Weights of a small transformer language model: vocabulary 8443, 5771 steps.
MLP neurons of a small language model. Each row is named by its layer, matrix (gate and up: input weights) and neuron, and shows model dimensions 384-511. Each number is 500 + 40 x the weight over its row's rms, rounded and kept within 0 to 999. Numbers have three digits each. A neuron's up and down rows have the sign that makes its largest values positive.
After each neuron's rows, "fires on" lists the tokens most often at its 100 highest values on Wikipedia text that the model never trained on.

L4.gate350:469535440508528483541369507538506473473513545497488483497527556491533480441456487434499517548523483501398524541508518458506565481502465539456400495482544527583496420419519553426525550556539498500498425472541523467584546462482490491435554595520509463478497511522481439484463524489495508477498506484546493469550522487494532443572482448509435427494570524502473511479489512480484599494467
L4.up350:507522452520506557493492519544437519512510490543524516435481527467620553513463482470442533488489530497477499493495519591517559470482474480528495496553468463573497484460507454467470572460500446514509438499530518546549566462578524506470489491440529484455523496434512493408476498526508505475487496460528547560511553533478525531557492545497461518512560481519472517546436467494485487535460
fires on: "a ", "an ", "studied "

L4.gate1119:473485473503506499476427442502502454492495570495602491452556502505548453506462482468548489527528499522543502492476487537463478526562530559486519481527490484485508538493456528530559547510519509534563516486522428475505544538476477540554555481541530451525489484533459452530471444472508482496479463477455520517503592500541579569381447526463493440482496548430500572500439539445447451583529
L4.up1119:491479439478421548500466493532475507582487480529513474511456453544513423538454461407472472502466477510473493470497592570539514445474479507460508524485484492532540508517484482539483534490502501534540475449513494473504420462471500508453446512468560525499517538485498495533524444500537469551490478537493525457550406503485461544503471479435528441441475539551516465528433427453480456527524
fires on: "ot", "ut", "University ", "let", "ret", "tit"

L2.gate784:471521544517536468567483514449513497521473497509408477546456460536506520423545586523491408471439464428434554538545432459427451438488452492521480509494505513549468515444488484526520486494522540499531514579533490481550441476514560463519501474450516406465469530468392485496534489568465475574562478480481511546474469599445519460410495477467449438484473478481464556538487526489461484517510
L2.up784:509503538455473470551504554530461451497496473500450556502488521477422452496422492503447482474502495471561532486531473474432526558413508492525524500483481501534424471511433457527506564515484562513534563571502506520435456512478558481443521588490502552512528531544513502547441575448442504542459480529496455533544495466541475514525503560540461519439608489434500481547422524533440461541476
fires on: "ation", "==", "ation ", "″", "ence ", "== "

L7.gate242:489507538463580496550479466497463505526513493509450487540514516537510474516497570525419421480481484455428456508467521498534486511514491600501481540444544495519573521524424496399495539532548515504509442479500563484484485465504595533575501517588530560502514493527414546494475477437520490484518569510492525493565507538502504360512478491565568571556472468506520492546502517406492515510500
L7.up242:447501537449518500559502566462420550470462558512453510461491522502432508498490473447511476448453437503526533486456485489499463576476489497454523461522542486504522431465463469445541569483496541556399509484503580506543450414529508400520443533451509475512507477477415529551479541504525538529532522437506519543494497481495556516430541471485476515455503517539450483484441511502453506537532
fires on: "\n\n", "the ", "The "

L3.gate848:450461496515490510455467480486496513530532451519493406486485534447539461451555441501502501585470530484454495545560532475542501574462472492587462578540503518440550538496558480414445547462433493497485515470493499484491607490502505514467529487440421498452554431561473565484530530570519506401515518616520471531563501498501521575492581485469456525413574490473519546519571442435516468525465
L3.up848:534467431499505546488482507439445541568491500540522447464460478438564451447455497508461455524452486490530475522525505449507511555481473479563519504553497475492510512489489408515484477412499515481503510467497505555471470540527512479490526479597506472364541465565438562474537449464480529383452516589503546523521509505593549547516529497522465513529483518527550518468535474516601493442477
fires on: "s ", "first ", "its ", "' ", "original "

L7.gate565:502484563530511416460483516477520485454505475539502592493512493533486447457494496488572520513542522529521516434475524472427505496490536523514499470534540502515493533500407532491503507507441475501554487491545472522518528495503457503456461473492430490517524472457472494446529533526494509560503472418486488467561530460425505521508515530499466487437473529552445511508498428454519548491461
L7.up565:489517568437461479478524417499519464591478499574506512477531468512406450547532424431522553532492467577528508458483622494462493455487539497525461502494511420484494535425475439472511435478521521511502494573531453523486460475530528549490552504489473516518545530514485446523497531454466474578498478520499534514485499560417517559478566481471564538493463545443486529482541477333523519393450
fires on: "from ", "From ", "until ", "since ", "of ", "to "

L4.gate826:515507458466464525494510512483485477507415484493516508431440538476565484523505542576497499462505457469534408464467543530428496573509536483490570510511517494517510476520511505553490454502448436523537504507512544553530491461466496535435518648502467540491518461476505510530509490458492505517529546507496479512499492517530452473511486389525530471420423420543531595455492543514530567491503
L4.up826:512569446459505499482531609522470524471536419442493518404441542421519491512527517479551519439493524456551486507447498588479477491562538454492513564564503441448522444543514472512491548464589467485557472429462489494449481448481549516507501497467492583504528506529462469512523451462530463481479532507544529518502535468521485466578505460375463437504503505510448514501530467517485488490493
fires on: "| ", "; ", " "

L3.gate1037:423485515520505515563501459481456507512456530445521517428456410511506539449502550555460449543470553525486472521500421561502476532526460481518505514477507382523452494461496484497522428503506443487515560555556543504535484484501481526475535452580466461492488458479499448476524446503516485546480482512508544485478459433507506510460484538541534499453498513492476433577478412468515516486465
L3.up1037:517517536442526462513500550557537499486495533512562425493505423511550495454497536508407561487425493453506549448484478485516539467466500509512521463523483487526507409455483529423506431573557565529462551447480484507538486504445474516445526488534543464573571492470465502508421487503510506426502466511466519450465504513465507490407501451531432461461539595522515491505506434463531517446516
fires on: "ł", "cont", "inv", "ren", "den", "1 "

L4.gate303:519462505538471454553561524496536545447447501493475461498499514499549478440571499550419447492548515534509529510499556483525502538490491468541475544510485481524511543570480523566427456534437518549515512456520536555585535533369495469505522481541532487478487512452477528506504482453540515514509495496530557603564404514476551430464415476492571445488511513568462557538570482502523488527453
L4.up303:470488446461542450565466472489561541475466516482475487541520565507480580467471553498446469502490542485531470534483517460477468504481479510457472507423480556493509487528503495571466486510432565515471530462514567523515540547501570448461548531479540574526455500520414518470562508436439590552514578458476446469633474481520523460522433401479445449521510523541495476506525502575501517478505
fires on: "u", "do", "Rep", "fa", "du"

L2.gate1114:532562527480544512495484522540531455466475522476538515447472509545546464510531476476472522537512405403476451435546467497451478498509451507460488519516445413513502523423565512490512472492444471500537558475600493553470466520561420518521514482535438496464484467463500521450535469509475557527514504476497570523496515510490520451420561499433520487459528518471526466485564559549480423517543
L2.up1114:503537504468466488545496538549571454496503473482550549471468541512516493462491500493485516497585488478465486464512501508434477542548444472476440530533449404485514457519512439465470521475469510523534475506513499480481428484494450453536490559485446459482514407460457483482511515557512552492506477411535474558490468421501449440457563440452465445415539496503487518482581566481542489433467
fires on: "==", "\n\n", "== "

L7.gate532:519494594524519504584568498491512483573512500519478528531494488498516509487514487480571602453446459527444500451588534542577555555444506521562544533511502546432498461454493535517520430450508519487445467485413500436519557509555462565521491470439522533532486479550483492494502495484541431576476482531473544572469544470518461533513452534547474443470427511435467503538470575442568466493457
L7.up532:528461506446525493434443477527487519528529510490483512469474491519464549408521528521535471541501467474538430486469420492474528484495409560476491516507570504503459480468521511489441534504426555513538491490490488502557524557559533494478427563467488479496480466474540462421445534500484512539553525518507538446492458536503554473504498498475541558503503524459538534537494434447511540471519
fires on: "to ", "did ", "do ", "does ", "could ", "v"

L7.gate749:499545487519544541516563512438518491585538540482474515550494461423491494470469570540565518445488536520467512461566471498508597534455556384502493401518555510521588505500488462485542543502505493504465437574470555424520479511525536571539494464559505476500502472529504489496507473519480531441507552492486461549461462493574618450442471540487484438521521572447573506510546456527563499548523
L7.up749:560493512548540500468462589540492467548485542477498508485495476487521569458457535487461505456496524525437503562514438458523552471484480474485518424553522536498528472502466472406495434460422419541488513527406502533531482463570481558494512496555508467500532455544532489441482517532492533480474541495505542597471503485504551452514456547516524509545497499479536494576506444531576520556593
fires on: "p", "m", "v"

L4.gate218:479486532488493508508462506518480557443588464594502467435476534514436437440468516542525488501471501522479396423544548427442505440511462466505546571500479512498505589574554497436520497480468524446477479553520473533473519536555473447508437510544479533510536514500595482522505457510555503483491521550497513483493458502491524448535540446540517514514570518509469503537537525468537467487505
L4.up218:544509480503546534469533516515490503523537530491452501540509511545507532540471566583471495505538514428530479483562513480457567555548453446539552495544419498567482454488532468567522473503559483492467476571545501524450513482512452463517500454550531496488456512461480474535447469477542520538514468595485499433461482439467558434478465530503509529535518507551495517506446503545455540526580
fires on: "==", "==="

L4.gate1017:572498552495524505435470462536520449529456564497574555489497474446532515482423496524482515448558504500515511560519620451511515556539534512510559506494500499513469466465486527528533491484483505449503569473554551459489514486516469519528489425518470535477472450465533501490523478436510563449478521494538422447466540503506470424465529419570449502489615544566514518502526478545505534472476
L4.up1017:483535498530543507463505580487509521507476414561497549484516483543511507510441468510521472441534473502599440507531480473539556434499517505509534496545578521421460554477511426432512473513516524431502545442510519454504530449599445560436502493520429558514556519489432480570581533412564432487510595526412425490575534532515509420451516489532513459468501472507580474486495458487550494530482
fires on: "- ", "— ", "| "

L2.gate470:435591501550557480432479492520520492534521520558505520468510451496563492480541558519482473435425495555547524566482488512586486502485513550474564519502520496503474372520460529418579521467508500533451507429539494508567504525501584546429547543464445483471594542455570517468487449490541510526490538493471482512451551533433454491462552427489515422492555502533463462487565496446530589474504
L2.up470:524484503577440410500523531498527469544503561537585523479560516584519536467505560457528421471509515549537464557477533516586488548482466517432507516525508429503507369533425497473534559525489558503419567524518481476497518569482525495447533476497469493488491544475545495467507470546552496528502530523443470467465514522485457470420531484465515492491551492514447494565497477479484555435483
fires on: "ing", "ti", "ri", "Rev", "ture", "world"

L7.gate363:467465538556480518528470498544445536516494430522435528526511518435507414479444494417440560488458490478491505511580531474502410489489551509485532534524511548486456533502462411487499488518464534474500463531541496459466488529529545504502505469499462448462488485549478477589463387450481520455485472456518461542488576522493477471502487449484532503464531534573537497518533597444536483473522
L7.up363:541488510458465555440484468439470526552528514525540453557429538522561485499534494515468450465529486433521500487473475528469516586518486475508422508468498470477434566494584543613482466542549508435616544457627424517519478511451499506497514449477567471442477576497461545493492574502478531509454525501521446532487487561496549508493518483496475528437485514397507512470510485549472532500474
fires on: "\"", "'", ".", "' ", "\".", ","

L3.gate388:513523449522541508561535591509453474513486453527510506454617501480461475530474519502489482493517544517515450546521509474402486477428491537535448507466516426499589571506423513527463472458499480510494508502532545472492444533531471531462462516555499516549484500468543490499514500565530518440482443528525469449513530512475504468545529505488599553587514564478511544463557516534436522573601
L3.up388:481524454553444453483556482506500517503463516541489550534495480455563430476480469491508554518524537540538482524466471516553470543482554461503514524487464483459545543534530558511514540470477522475559497560500414495546550525482529531481559493479523466608517547500504489508541530537525475454560417480483508462518569497555539554490520507433518555467540554512498568544518484564436480429531
fires on: "-", "on", "pres", "histor", "192"

L7.gate25:555564533565502448439468485555505548571446479514497492442568529485441461534550514527518481499539520482530474554542534481523454486527451569501518501513534408443494487491530478479540424478460386539512582484511447495498542510479549592493519558476489528578489521476462537533474500461482501568498482504452458523458461514471513474519438556488523493510512519555498537438443552497458476470525
L7.up25:463534491551461566475439468461462467490555539456531567541472414425482588529493439485496553476410530466483522491487510476517507477473482515514492420484476474555500493550472498460551460529472427487485513495474471463509447471536534564539511532431477521484506496489461456474462542464476468521537418510563553464533510493550552528550490453542461507509544521531506490543419418450481475526472
fires on: "on ", "On "

L7.gate659:584485558515544504559444517528489485549471495437444487511623475483551517480441469555457538528547510449599561534500469469507501486482472509565520476497443520534519418451464468517525541509468541495487472561419450468509555514485503467541509480507499516462531479571507463485410485592529489488477509504493464474503500522531522492504525546452472555521500471481485481512490562536510492516443
L7.up659:494519459477551535527535489465505414421518450492496501548536539504551516530508498460503499574564460448518483503543539498448417479509503460498472556462487432512549435589465581512477444605521509508540558541417555494517507502455586433517550541545439534526513559490521491584445514544501498512460462523482493557546473498508475549557441553480582572554519511511501540495505505512537504535489
fires on: "=", "of ", "a ", " ", "Party "

L4.gate900:442527471502469461549444489498543466482464433573561459475556518477548455468599466489554449461503542520513564548536465519464494521501487551409469566532540490441507418518525502489502447502490491557488515509481503510395480523463521490483535547480496513490530526453497482455531520510465463507487488467466527509567480478518545497528496430492548538487525522480471504475452444584512464483556
L4.up900:519575531493455448547498450489538437500460495477485486534461457577541471566535531531551566480488483468463436508530422447520487508480479559437467483510586470495459477477499556456465487544478521556443513520465530558454485542471437447504513535545533457475535492501525440519487535493515535487543556492451500478580538470567474452513524479493530541505495524489507544535501445549487488502556
fires on: ", ", "ic", "-", "and ", "now "

L4.gate924:437503538471473472516469532423451486489456443505593562466509489538457504510542473491554461465601463496567546527523434468506535448575469550494515515501547491460538436475521490481480465453485556537548550483452519492507484438524522502479517476524518426506471492538469509486500446517494499478504443488426433562515463564489496486508539490528575527481474534507510494501511524534508542550514
L4.up924:455558504554509549489479523512407519496502452429512488562473537539523502523550446456556455509606436497525457534557574408527480459508486489489588501440503532528538483437500491463506540495476445477609481545437554474466468527531380465551468514534520528412448459525530463497510518554448388458490508520518492513533545508538425487492471545525545373501522543491563458470473486506481490499512
fires on: "and ", "& ", "or "

L7.gate296:460451529541505446464513544478590520548488533480495521511441511597513544537485524493534517548463517513494561513484496518477442545471430454469540491546476459422567449548465462532512443436408509504491491458438561559482505483481536496508494447541462583550504487444527485455525539539551474511476531504539492512539435479484519551562461391507479428529513486493588427580561564512540463481546
L7.up296:522450517551507410468505550447491514495435467501477520465470517536552475476567468503522523505514567543431490491548433548507501518453495534540457542509549534470487459466515482527503592475467560508477514458578493596437536464512518554472447482556476530474553518539535559494534572501502468503448531519507506547573443515432491432508481440498499512536456542486560534595485518493507564517519
fires on: "is ", "was ", "are ", "very ", "most ", "with "

L2.gate169:511505455510554531514515547558530472492422547475529500461467500531553493483570543538490501476556553511535423512478566491418516563461430531535614502484446516552544513499515472506469583556549548560515513491477453506506531553425532501478443532421454529537499520540442477514469584504540529498518450474556451445497567517522526466479500596539569568494461499481461491449543516487556498476493
L2.up169:561419529510456494450453544446501459529593460481445490553404502534492532483512490547480415433503466535550518503545453512548459493440531443442488510470451530457511485507458580469504433438479563505468504502534556512467505539525474498515495494533497485481522502494471554534445499532489522532533519420486427510492449501473540458515457503532418523491536470494540461497510472497506563492499
fires on: "North", "01 ", "Mid", "mid", "Rand", "South"

L4.gate0:474517484511449449486535587464527468407479481519538515467572470523543497478487460503438520494466507498530524515526492487462573444487546506532474515456399541483499472498521531472492475464492531464509539452506509505629507477496501531502512529535501556505442402528500468467540558497477482486453561541523473530586512538504461472481533484518493534495522479546508525501497440489529505584534
L4.up0:473550483552510502513530511500527529437533500500404522515475476418524486544514538482574534496499454479530490554559432524435529461571538504479491494561524578470454510570480516511501460531618508426560559446456465506494462510422524490536438482460517515478522471435437542500503525468491459511483516549494509455553521522446450529469428489519525537523490562510544491513453534533563508493529
fires on: "| ", "; "

L2.gate478:503525539436555504478504547480510452467523550512504498520593514504490555530531487475485449514459436517528505454485494445498534538604451501507458472532482522599488486474505483451469463557533547482418473545544492514489458542548458437524523491540506468520540547533497470493501484422456498445567427488484566491504524489493479465468523483395490455421542458468503523469610497490482471487514
L2.up478:444514554524528512472570526572538461506516523481547510485521504516450508526450499494453491540445514399508497453477536491505476500495531510531517549473431472535443453538549470476551459543525550496474463546522457455470516503559424454453507498547425518515576587574528464536502490520536396381562402484531511530507533430512472469502499409408480480451513572552517529479555457490436505466497
fires on: "\n\n"

L7.gate612:499439505524565487495521560466487533523482470563454496486511499483564503545499501452479489519464531551375502483459500577560474496491436515477463468411518532440495501469498580444508458527543449470548523461561542412550546538499527481524523469488538463450513464506550479416488450501492522467420500428517526441495476515459515412500471543522484579483467514519458521431524490546523504486507
L7.up612:470507506555504528449518528474449594507507481511423490508483565454447548533532513491475513518484510557575492560517492500519422497487500521444445438423523514486479472430500480483444488531502491534520540525550514495512503476584598529535465413484495496452495556477518523488537538526570464500498517422527497478507499481546511508517436530489534512558496531600473551504368563567549479480517
fires on: ", ", "the ", "is ", "a ", "was "

L2.gate132:521499503460385480485492555469467482453445478512457502518481479487578505528534484450468552471450433511487497496526500547517552471497528414409495473533510562517573429493585505404491482529470470535472529517560501521560527400499546475559552511505486491514511466539503534552501490492497557556498479464465502448500495512517495509433483578468539480490495473481533441482502553557447572449543
L2.up132:530537499458433511484522508488519482523447450539542504492530454536538445507512469436478510431431438548561509443484441488511499469433506416457441499540536533427478436507570442448511480507504515509436502486534527550513515450529491495560516498574484501532543488573506504547515507469490501558450489459460517538458487515532531458459549495526552526531454501492562454575535505568516539518502
fires on: "sec", "reg", "iz", "ig", "voc", "running "

L7.gate1108:541556514481455467491528552449554444516418473400570578445518508484324466554468481511512545521546461538481486448447502486464471472548450495527600488530530474540486520470467487451571515461489461479498466513508497475525571433529515507489544526461444473473567472520464481538476541476484498497506450573519487504525482474524498486538554555480555469503553544524479517506457549502494494520531
L7.up1108:568555492496555524526488471501505485504497478478589466537505529476481463462431493502533530475439521589433509503519541491500508461443483479453534463536542498529507569491486498441466433446456518406547593507505419549480562512502493496516522552485481497515473480589459471500569501479464469490505479569533515490507488499533508542533484463468533467497483557556502494536543474449518502469472
fires on: "On ", "on ", "By ", "since ", "From ", "from "

L7.gate245:527545430498527533483484591543468408472470562449507502545522501473500532505506534545487501547571490546415520499501461461480444563578543543500462511464541528482559473520454449499461454471493447505517522544540472496480460456527492441496434455479513455569527537544419513465529487506473479508517530587431421532544482550463461483510514450479569517446537450514515570545551548488421446484517
L7.up245:519489430488541582517501501532520548517505561534414485469485464472516549516491461500531471492459537437477536520535434525430544469528562466558442491422559481487500467540504494409494480512508484427464549560470480472424479426484593539502499454461504508549471458497418488460492503463529450467559530443432590489505441464514498548484554468547451496457529474508489509495531501388564474472576
fires on: "the ", "all "

L7.gate266:423483533544455468512488493515515547489533524443494503460459460463526562474518469533422527512464461559559498540451566533477569471488457543497506428459461515501523487507440482445464401482490488532540490493533519465532534558486416503471520499476508578499527538465503482502522532490453440439490512566495475564527544541505487551502474507449430442460484480523497484573521487584516416488489
L7.up266:521448452490476551539523532462564495472439538502441528486475502472463495499541397456461494486451498435526505496552526523484525493583494505507474498469471461519429471471512454532476457473563526455532459517549468494502473544464519550499511501521490512484528513568539520537487506553420567486590475508471413503455547534508490541492490462474496438549518511536568417473425561511523471525527
fires on: "(", "[", "; "

L3.gate7:537510459513501580583498482453534604531421431462550511498496573482497516515496477501453560492482538536505528463522479605516505493533409504509539514436500456587504467491547475506543490495472488523510466565461424513509481504494516471484514500516519553554437519465427517512526498443508499546547531550540410484474485483512496501450497591587557570527464477510554510519495539470546467540475
L3.up7:455499492477485538507521529522465520507529476470510513516498537608552465467489430441551540499529540494516458444534513440635540522491507547502559553424541498570489512511490503495502461437445518512513488424525522450509510455443518497512527517424507516524488500467461503513536451460507544515559479538556418516542465473448462524510504478470420534522539389537534480481506558468471524494548
fires on: "0 ", "0", "sh", "Mal", "—; "

L7.gate486:521564483487483513631522447463572481465463481480514533528469519541559527584476534501487544559477571508485560503509517515558496442478498535477483536473560445478545412464512559499489529533475553582519521510461482544524490508542505451471519496548523495500486516556488481522546489486526536523586495437554477507479509494468461510493502561457524478489489485490493513495543482494514492497483
L7.up486:597427476465535527462491473504601539470473491572568516533506491503534484444426497539429494574575459523450576475511502497507521544524508475517501486521556581524528478510553460475515432500476423499446545515454554483464507452467457532536486545562527475520475577460546541415522467512520483524544500463490439505458507560457511497511494471477527451445428479522477516465519501543512525480554
fires on: ", ", "(", "' ", "as ", ",\" "

L2.gate559:458486527479498494541569551496447473542537508522601458495435507468537459410449496493499413506510515541431539424505567517553427480462495520496504483474470472475425576430484538502484527582540562452462493556524477493555469483479527549474456491471544590505486477482549525475495458475493507536439539461490470454485491495430463495471546503510452517551488521491502466529518480491475511457541
L2.up559:518490515562505501539438483500469497440485539485516494478467552555466522498522489487521492477442514484451454512577482465456540414541507513481432490505557509445485558500450545526472535525479503535456453446482447591541499539507486529458492479534485598434527477494525446489506467501494492539446493490490463454526503540430471527504482462560474507474461505491555465507473524500543444452513
fires on: "ul", "Min", "struc", "Architec", "real", "construc"

L7.gate100:562452510510525491485548476535429479500471542399490468501515527460526578531462463568484448539599413574594531493495554347514485567519472459516493488491467555533477506487474555547571482486483504587505524532438523471455520536512514509363467466487514478536481450502546487583560523478505475559571524533519552503414448522481536511476537535500518538549472490498500573530491512531507439471486
L7.up100:480484532550508453487554487513518396434446537532501559518488492545556516446457498545562479521536542499484567541575548466503525532585512492542485410479507489484497483478522541567542604489480485516494497482453539524468497595494484520419517484521477479473489517543466479537487554486498501467431440567476511481518448517491480484472512498489577518529481556502547537545481459510494487468498
fires on: "=", "that ", "was ", "in", "of ", "s"

L3.gate501:526533574437528508510534497567435535487491509535524492505543518502547537537521575452448499454447450404585522567522529514370474538471451540486502469556540483512454489514512487478581461491521497492529525432573475460527527531495468444418480464418456532476496464517474461516537506447510469508524514512539406462489424490511509429538453529418516573518520468482510480527544451479455479457440
L3.up501:494541407485549495544524465537468512491495472477531508494517511503520413523530515505475535529536580512574477489473542527446525526479474530471522526495467522503462495517505453464473484566448494464443518452514484526475515560606508481517403483443524560471397526508499464569532508512442447543531529505597495444494477496453539527440524477434506529549510520439465559416486466522439517498443
fires on: "ar", "car", "Gar", "Ser", "ir", "Ir"

L2.gate958:495472526540543491464479531502433480480525567482555513486485547465518482503425504483487564500594487604468495481462476531470548484460533479537539488412539507524468461493487433492510602523508524497410540579513456506465466534439495475516550466531475506569464519452480500502531490476490485544497459529451455449543508490506511532493497485568483533554466541534462450489523529538509475479403
L2.up958:442517506522477428557509576553471460471513532523601460439549494502520523512508507503473523396504393499483494481504472545554489476551484428503506483462412543459455435487449521438488553523446546481509523516468430460491416583477519527549494495531570520444524482488500563536549556486489513450580466505569488546517540525492505484555490488498491521519451488436527536497491523479541633479471
fires on: "d", "att", "appro", "ard", "akh", "ut"

L2.gate944:631489428488429503488520521504466517538533437461503512510552482496505522566502446375552513467511558511558517460537490624497546476524472518522502502485528441462540513483517507476457538573468524491505477539503392481486478516467543485402525448515485459500509504488514422451470536476433567501446476546502471467479485421515443548517492530537529509540529552567523440520537528421437514505557
L2.up944:456501497476528506536550504468390534552498567497513487479428472605490504447575485483526531524534478442453518553608483484531543512507462498538497532474494519485517532503491521519481484468476452445464474454476496427479516419521419463480513479521479433527521484505481499529493487477428537499548626582502470516518472412478459452498490472436512538486494523529623500521514499526530473509556
fires on: "0", "h", "0 ", "202"

L3.gate846:527494508523514466516539467500475521472544540536478439468528516481443450563528547486378560459549487536550484547462482505532514471486511494471480531522516386471553476436500559555429486507485412598415447501555431536469489414425498451538472511456486500470487485539538499503459492508538457523458540518483445440469555506550434478466498548490489552466539427520509484461554418482543513522497
L3.up846:425595508521511434472516528459470475504516461499544453474497502442511552541498554510515527498505506470583511605477506506500519502557513484482497450495502519468491487456471587538450467460505522549497547540536522503508532520541486410463511495452476548540465518524499457468468480576508522454549496445555441433509474486529420495507460500518447467505483518498470449537434501525492501460510
fires on: "ol", "il", "like ", "iy", "ili", "ij"

L7.gate1312:490527516500465492525539506545584461526482492442492472417484464536488471493477434533482488507451492490530557491549573553523507462488511458509560470491422496503508441535446592486496510491396551532514558531411461412488518495590468383540471468522544457507514523488482498530529572561479488588474528603527483512464503552483462471558444476491519440583424475538484526469563510494480452507523
L7.up1312:481505433535505477470538437556544513524388526536534495499430539403500457515479534546522521451492467535447567460549483453500426467462542436533492497522545485452512478529529462458554485511495520467530500480427504547603574456594487480526444534445502454497546548520469518486527513530522440470546515509523541495514423597481488480518477449559566438553510434489461510439480536476514511478540
fires on: ", ", "(", "of ", "a ", ". ", "\n"

L2.gate302:458537633438498519502533511461497540534510456480514485524493515511446488480536402537509591501467499569508439526566497479489521460503513517498471460436469513550477503489549450469529478474488502486446473525494478467491501523537510417503490490495555462522517508446486484528455461521499459455500541503481513499494515508477462503569581519473469505527480537546493537481496506538445499471515
L2.up302:463545585474569573427559468518537516509526523406513463543437576501441457484530418507471567467497499525488478548480492506475564480497513505475418478469471551562428551514540493506482532470494506469408511465439470508463462537546461505445527457537509509530432547448540478519474505454538484484457541520511424471529500475509451463527572460473502524523514443553449514580506468547470482478524
fires on: "==", "===", ". ", "\n\n"

L4.gate709:527526498553572476517489546454477473537470522474444495535559468479497529548543511528579542516562459496509441506461445468566449523458462539541527548507490449457568543441514552511376482513511487488508520555522503461476536466492569521506526558536462460459528488445590574421491495593505459503468476464491471469526543519446454472465547474506529475542491516439524482552534436487437430526485
L4.up709:439584589537519494449473480474543588516430467512569556494475489421502486581502532492492531467578549481605515524463522421467509511483467489514526454541439508494518542479546491550531512437501494474489455523500428507526529420500465532527564512542519561536478570542489569490519560513423531520469521546459527451456475470461449536496499494544540550451548461404427497523484424504493505511532
fires on: "il", "sur", "-"

L3.gate784:460438531534499502522548531490464457508438548489475506486513515488486464546472475501545520458493449501530489459459537490502521545500434542425516472502485463484519484504504511511477477498530447436473466540477527458508485465480548527480471439516494397536509509496479465457530476515519497528476458497478467524457537583530548492425497500509447501473478526473506510544534454592553450418406
L3.up784:521486473471496485496511460524494489486524490589493548485507531569478466508530432476561517574535469569547573530457444506513538495467444495454563493497502506537455507455554475584488551531492496480394503546445447491484494485550450479503541444502528471453498516492473501482512514507526432494476493455559577505514559488513493505507487538499443419416474500475517481553535512479533513485533
fires on: "-", "er", "re", "ell"

L2.gate338:540454514489455537532483556492492513494534504481496496547427542477492570483460477563513481418521500527497483515503601418528560494499455502462506434514521558507480450446492466532503538510493552500540442499534504452470569461464524458450465556542525545532429457520482462490439433485573515547469543482539557505487605437447484502430483463534562535543519514476485450564569513520514447505473
L2.up338:588431506463468520484594491477413519510534519545477471522454550478510502541522539503523512522504453449506458545504588517524502532395437464496493489467444532454508506437565499435516502471550541545370526543594523517448517471444514487534500525509522524571507452503558532442452485500497541573500551528487463490501576507536451461588465470519557466540463595499539516559471493400499547519490
fires on: "North", "-", "New", "mid", "American", "thor"

L3.gate940:470483410542456453453515465476462521498497552547491580462506508493494480501481470520498485552489524484599516556476466436512502502491561514438493578559491598506429493495433527518524525503474506506482462543520524500532520468481493508521525485525431513501479533488533557577490504433472485445446501586507432435490531564458502515550527524565440440481513532461532578393459445484563434480555
L3.up940:503503469490536549464529484469465460478455500486480506457489462511445487473492454536564456521491522490459509491547568503501525493485560475475473510481460579482452498491546508537479564537472512459550470430506451569449504532482559561475521512566474445557562455526467557549457461398544408394517529532459492507530489509481470503547507512551463458481550559524456440434481549535634493503504
fires on: "| "

L2.gate53:536495427564479567376538551539515500506487525551521522493489512538492492506475518405561497554559546503507497496475407501459479555525509506502499553496418444409563469530516553482572497489509569458532476539518488528557475439495507550524513504489508511464582407492512501527481465511515566531494470465511442456503464464457517499503458533481474518513513495516592482490479590523539517410542
L2.up53:508418478550506579507496511596453453546538558554519520455514614491535476564509471468501541493474523524478493405480467516490423489482515574477533485547479515473531464524491514543563515469497575514492531501498535451435477543560486540509493443543533534509516494480530495479483432424563550475547503501524453532519460519455490510477496438414469549559535527502532534580477575578496528464456
fires on: "Mor", "resid", "Manag", "orge ", "Fern", "ose "